config.toml
hidden_size = 256
intermediate_size = 1536
norm_place = "pre"
norm_eps = 1e-06
attn_scale = 0.125
beta2 = 0.95
batch_tokens = 131072
MLP neurons of a small language model. Each row is named by its layer, matrix (gate and up: input weights; down: output weights) and neuron, and shows model dimensions 48-143. Each number is 128 + 24 x the weight over its row's rms, rounded and kept within 0 to 255. A neuron's up and down rows have the sign that makes its largest values positive.
After each neuron's rows, "fires before" lists the tokens most often just after its 100 highest values on Wikipedia text that the model never trained on; "fires after" lists the tokens most often just before its 100 highest values on Wikipedia text that the model never trained on.

L3.gate219 [167 147 130 103  95 130 103 146 150  98 126 121 109 112 164 120 119 169 142 127 151 167  96 106 104 132  99 134 126 106 140 103 162 144 148 110 153 128 116 122 186 157 108 134 122 113 112  98 128 134 139 160 106  75 131 154 126 119 113 131 118 109 138 103 145 156 163 109 139 132 161 136  91  92 122 104 155 126  98 142 129 137 121 121 173 157 156 105 144  95 143 127 182 112 140 141]
L3.up219 [172 100 103  81 133 132 118 149 142  83 110 143 106 168 149 139 147 154 107 105 153 174  96 130 145 129  99 144 138 130  96 115 170 110 156  98 142 144  80 135 160 198 126 143 136 112 171  79 122 134 147 126 135 104 138 136 133 121  99 104 134 102 115  82 181 125 134  95 130 168 108 112 125 101 136 137 129 105 121 142 122 123 132 117 162 161 111  92 122  80 144 123 165  93 148 137]
L3.down219 [126 126 108 117 172 129 127  90 141 128 166 185  95 154 147 118 110 154 127 110 127 146 155 144 118 165 150 129 149 144  86 124 130 144 138 113 116 110 116 106 160 167 123 118 122 104 126 126 130 141  94 137 115 162 137 114 127 124 134 123 161 108  72 150 151 142  87  54 164 144 161 128 127 121 120 133 126 135 132 142 122 133 144 133 145 122 144 117 155  73 110 115 121 132 103 174]
fires before: " "
fires after: " |\n"

L6.gate1407 [141  70  90 150 169 119 167  86 127 106 123 121 128 123 127 122 129 137 145 135 143 138 134 109 111 103 100 172  61 139 178  76 151 110 119 134  99 133 132 136 118 130 138 123 100 152 154 103 152 114  98 156 139 107 136 169 148  84  91 123 118 122 111  78 137 118 120 128 140 122 136 134 163 151  60 139 126 142 122 148 112  80 116 157 139 156 144 143 129 108 186 119 134 149 115 122]
L6.up1407 [117 110  89 175 146 106 127 168 116 134 130 134 157 148 103 147 109 141 143  82 104 149 141 110 105 162 118 162 132 141 150  92 113  97  99 133 126 127 110 132 172 180 119 155 124  99 166 139 159  92 111 152 131 120  86 134 129 156 121 120 102 153 133 100 155 173 132 130 158 176 108 129 173 150 163 135 139 143  98 114 113 134 108 167 125 106  70 108 123 122 140 147 138 122 132 159]
L6.down1407 [156 109 145 133 166 113 153 125 106 149 164 130 115 146 108 103 126 135 153 173 127 100 146 122 129 134 158 141 143 119 141  93 126 119 121 187 100 117 202 140  95 157 155 142  98 150 120 102 121 171 138 137 118 107 168 126 137 108 133 107 102 107  60 104 159 111 121 145 143 132 100  79 159 155  99 141 102  96 106 102 116 127 135 121  84 108 106 116 104  84 130 107 114 114  98 162]
fires before: " ", "|", " |"
fires after: " ", "4", "5", "6", "0", "15"

L7.gate192 [ 78 116  87 142 117 118 105 180 111  79 117  98 129  66 157 129 116 182 174 100 138 143 161 146 126 111 134 118 150 136 146  54 147 122 118 129 117 108 122 115 118 165 149 138 125 132 144 116 130 119 128 109 120 111 161 130 145 138 116 104 114 147 115  99 158  75 143 170 132 174 131 136 123 114 153 117 143 129 115 204  91 129 119 141 139 137 117 107 159 134 169 125 122 134 107 139]
L7.up192 [152  73 147  98 168 132 162 120 141  91 141 135 124 141 101 133 118 155 135 116 128 186  71 130 126  79 108 156 122 105 123  95 143 147 111  89 164 131 118 105 101 127 122 102  85 112 110 115 155 135 115 121 132 131 149  98 129 125 129 122 147 152 145 102 119 112 155 132 170 138 173 133 108 161 151 145 116 125  84 126 109 152  98 128 144  99  96 150 143 136 135 122  80 117 145 106]
L7.down192 [135 152 112 135 100  98 127 127 104 105 162 135  97 129 130 147 144 112 163 124 150  90 119 140 116 151 135 148 117 151 117 130 109 123 102 121 123 158 149 101 139 174  81 135 125 139 159 145 113 151 138 118  97 134 108 200  99 172  93 113 131 134 122 110 122 112 102 111 101 105  75 129  89 130 120  80  95 125 141 105 206 111  94 141 150 110 101 136 161 141 125 110 139 139 142 136]
fires before: " ", " Total", "|", " Turnout"
fires after: " |\n", " ", "|---|---|---|---|---|\n", "|---|---|---|---|---|---|\n"

L8.gate575 [138 136 139 135 145 113 115 124 136 117 104 156 105 138 116 141 146 152 144 164 133 154 109 140 114 106 125 108 116 134 130 143 113 134 131 111 134 109 139 109 120 169 109 188 132 101 122 143 100 179 176 105 128 149 152 116 145  93  86 128 157 144 145  90 147 121 167  97 120 124 120 125  46  93 148 121 141 136 110 136 154 199 170 101 146 129 101 100 169 186 128 107 147 105 124 116]
L8.up575 [122 145 148 141 133  92 119  91 149 131 115 130 101 162 124  94 150 122 101 163 114 129 130 124 125 126 100  97 126 112 121 171 134 108 135 143 126 148 167 118 146 122 181 132 125 117  93 100 111 189 140 108 152 110 142 117 181  62 113 122 157 162 135  89 143 137 191 119 107 137  90 134 117 130 127  89 119  71 125 124 170 141 121 109 122 108 110 129 135 131 126 194 111  90 126 144]
L8.down575 [120  89 121 121  91 131 177 141 162 141 148 102 157 132 102 145 188 116 180  90 133 159 109 119 136 106 167  60 124 139 128  85 130 150  93 156 118 117 158 128 115 116 109 107 131  89 116 112  87 127 131 149 127 121 108 129 136 173 122 135 133 122 167 111 146 101 138 131 128 148 106 142 117 111 112 151 127 139 129 106 143 102 116 127 105 139 111 158 118 123 114 164 106 113 182 157]
fires before: "0", "7", "5", "9", "4"
fires after: ",", " ."

L7.gate1046 [144 105 166 135 130 134  92 125 109 101  95 108 144 151 101 163 125 171 138 104 126 114 135 175 118 129 127  97 100 103 140  99 152 124 150 122 145 103  88  96 114 100  95 142 126 165 128  84 122 151 172 132 105 172 124 104 145 127  92 130 124 133 108 108 147 137 161 159 152 135 114 156 115 133 150 120 170  85 173 141 124 138 164 136 124 123 141 131 129 135 114 111 162 131 144  96]
L7.up1046 [115 138  93 160 125  46 133 163 115 136 154 135 137 151  87 111 116 146 102 181 106  97 148 151 102 167 140 167 136 114 106 104 149  52 136  94 121 110 108 112  77 143 173 146 130 128 123 151  84 149 140 138 120 176 124 104 113 126 124 114 114  99 129  92 134 150 146 142 131 181 106  92 115 137 147 133 166  82 129 140 114 138 128 151 109 133  86 128 134 128 138 129 150 134 140 142]
L7.down1046 [122 144 145 133 129 144 144 100 106 124 121  88 178 132  99 161 155 108 168 128 132 130 149 130 106 175 146 125 134  64 133 145 148  99 106 137 121 109 166 132 106 117  98 161 128 127 136 118 121 137 123  69 115  88 131 162 136 134  99 117 139 169  95  94  95  99 134  96 137 109  94 116 119 174 121 140 197 115 131 122  94 163 123 110  90 185 162 144 121 166 134 136 146 112 141 111]
fires before: "0", "5", "9", "7", "4", "6"
fires after: ",", " am"

L6.gate365 [158  74 167 125  95 117 141  98 151 107 188 107 129 120  80 183 129 138 141 144 128 134 126  72  86 120 160 160  93 135 134 122 146 120 113  92 130  89 109 125 127 140  63 163 158 145 141 133 188  92 144 112 158 101 123 130  97  96 117 145  88 150 175  99 137 141 141 102 146 167 137 158 103 159 149 110 135  84 100 138 147  98 152 109 172 129 104 134 110 159 135 155 141 146 123 118]
L6.up365 [166 126 145 166 121 142  89 117 129 147  73 142 173 142  41 150 171 153 147 119 172 184 147 107 126 159 154 200 137 163 137 128 125 103 124 130  98 141 149 109 124 156 154 117 151 120 127 109 113 137 150 147 101 124 101  97 145  98 135 102 139 136 138 116 118 136 121 106 176  97 118 132 161 126 122 140 146 139 127 109 160 147 121 161 130 109 120 111 135  94 115 146 125 131 121 105]
L6.down365 [153 121 169 169 152  97 149 111 109 110 169  94 150 146 155 139 117  85 107 128  87 130 107 137 132 124  79  83 131 158 100 158 115 142 108 109 189 136 147 111 139 159 133 150 127 123 124 158 163 120 135  89 104 182 159 163 150  80 158 105  76 107  84 132 146 137 123 163 141 157 153 110 140 159 138 189 121 162 118  83  88 128 115 107 137 126 108 149 133 106 116 165 135 123  86  99]
fires before: " ", "1", "2", "a", "3", "0"
fires after: "3", "4", " Al", " along", "2", "6"

L6.gate1098 [197  88 131 125 138  67 131 127 108 141 152 139 135  93 116 118  99 151 153 101 123 113 171 124 110  87  90 149  93 116 147  84 115 140 111  60 135 132 119 108 142 143 115 152 151 131 135 132 124 145 120 167 116 127 121 131 109 122 116 109 181 122 156 108 142 125 133 156 147 134 125 175  72 125 119 144 119 128 163 150 153 124 168 136 109 123 133 150 142 142 142 100 117 104 144  76]
L6.up1098 [139 135 132 152 159 132 137 129  95  99 128 137 119 161 102 136 187  94 128 147 151 150 158 135 116 108 153 134 159  98 155 149 162 110 133  91  87 129 100 132 103 161 154 151 140  88 137 110 142 134  97 100 130 130 143 138 157 145 125 121 102 113 113 118 150  76 132 118 157 125  94 123 107 181 129 159  97 171 121 129 126  61  84 101 130 105  87 144 150 135  89 138 135 118  75 116]
L6.down1098 [148  90 117  93 134 135 127 142 132  96 152 131 117 127 111 154 101 102 137 111 100 103 110  96 143 143 147 157 138 102 121 141 139 118  97 144 151 114 108 120  98 103 108 163  94 120 112 150 128 125 136 125  90 192 134  65 162 192 120 135 118 132 141 113 143  81  85 132 122 163 125  88 139 154 101 122 126 142 113 129 120 147 160 160 105 158 138 127 161 137 150 139 114 173 135 103]
fires before: " ", " |", "0", "2"
fires after: " ", " |", ";", "2", "4"

L6.gate261 [105  97 137 132 196 110 150 107 148  87 156 129 123 147  77 100 129 122 152 106 142 165 148 162 118  77 104 128 110 138 142 108 125 118  99 118 140  94 108 172 140  75 147 142  94 115 127 116 120 135 117 136 104 161 132 105 131 112 100 129 165 102 141 132 133 159 120 100 116 100 139  89  68 113 115 157  95 125  92 117 160 173 144 128 158 131 128  97 123 123 151 124 152 130 183  95]
L6.up261 [153 109 128 124 141  82 171 145 154 125 169 116 105 157 121 114 139 149 119 139 124 124  77  88 148 152 154 143 141 150 133 126 114  83 112 131  94  79 117 129 122  71 108  92 160 128 152 117 120 144 167 125 140 175 137 135 143 117 121 116 131 119 152 123 163 182  88 138 154 132 129 147  84 151 132 148 117  75  86  99 111 121 121 137 132 118 125 174 126 118 143  86 100 131 143 137]
L6.down261 [119 124 122 122 106  75 180 149 121 120 129 144 133  87 102 113 196 108 157 125  99 107 193 126 119 137 103 109 137 106 143 144 155 151 116 109 116 141 143  99 134 120 104 155 108 122 143 143 155 133 143 135 133 172 107 113 160 106 118 123 177  90 107 104 141 106 147  85 157  97 135 165 112 162 130 121 150 129 135 146 138 131 127  95  93  93 112  93 156  92 143 156 124 139 160 103]
fires before: " |", "0", ".", "5", "9"
fires after: ",", " |", ";"

L6.gate925 [159 112 140 122 158 132 106 102 136 155 141  97  94  98 122 140 137 148 189 114 137 104 136 147 114 125 120 124 127 122 164 125 169 162  99 135 134 132 139  98 137  99 159 154 107 125 175 119 122 154 133 138  97 133 164  70 146 131 124 109 125 101 134 107  88 141 132 111 150 140  95 149 139 102 125 142 107 159 119 145  92 150 159 136 162  98 167  93 161  90 106 139 136 165 103 109]
L6.up925 [127 197  94 129 108  92 187 104 116  90  99 146 158 133 115 120  95  84 131 126 171 169 127  77 107 155 135 177  95 127 134 136 117 112 113 117  79 136 103  86 171 179 103  97 148 137 121 137 122 119 117 136 115 118 113 145 130 147 148 125 117 174 146 132 158 154 129 126 171 101 148 122 141 133 168 142  99  93 106 117 161  81 112 148 151 122 114 152 160 146 118 107 107 107 162 129]
L6.down925 [174  93 112  73 107 102 101  84 106 108 148 139 148 156 131 162 136  96 163  91 113  87 140 166 116 158 103  88 120 116 151 120 128 154 137 142 132 107 172 118 138 153 116 194 161 140 178 107 151 109 120 143 138 134 165 131 127 133 132 147 136 113 108 115 123 120 137 136 117 110 116  91 116 112 117 109 153 147 150 130 141 127 129 147 129 136 111 114 148 128  98 144 146 186  77  65]
fires before: " ", "|", "0", " |", "."
fires after: "0", " ", "1", " F"

L8.gate1033 [123 110 126 169 147 101 163 129 107  80 152 153 131 131 136 107 142 136 159 156 130 125 162 140  63 120 113 126  94 118 142 137 167 168 145 130 147 105 143 168 131 139 127 136 165 117 174 163 121 149 162 109 135 140 156 145 157 108 123 116 142  87 114  70 147 129 142 118 145 115 120 121 154 111 106 124 144 119  92 150 128 187 138 156 113 101  77 134 146 160 151 156 137 153 162 129]
L8.up1033 [117 116  91 136 130 101  93 121 152 132 138 120 115 144 146  82 163 142 200 179 108 149  88 143 110 156 107 155 119  92 110 132 166  93 158 123 116 164 142 173 132 100 147 160 122 130 142 143 144 172  88  77 128 142 187 154 126 110 103 122 144 130 115 124 134 115 158 140 139 160 146 114 123 143 122 137 166  86 146 117  88 153 140 153  95 110 100 146 132 144 151 155 108 113 135 142]
L8.down1033 [127 136 151 115 154 135 138 114 160  97  99 124 132  83  94 160 146 129 132 138 148 137 110 134 147 143 116 113 116 165 127 128 138 164 102 132  99 144 100 130 111 113  82 143 145 131 109 133 110 129 142 130 107 133 108 137 120 157 102 154 144 110 117  94 143 138 144 143 171  99 145 107 131 157 145 150 159 116 156 132 132 146  66 102  89 136 125 130 127 151 154 119 114 103 155 171]
fires before: "0", "3", "4", "9", "6", "7"
fires after: ",", " ."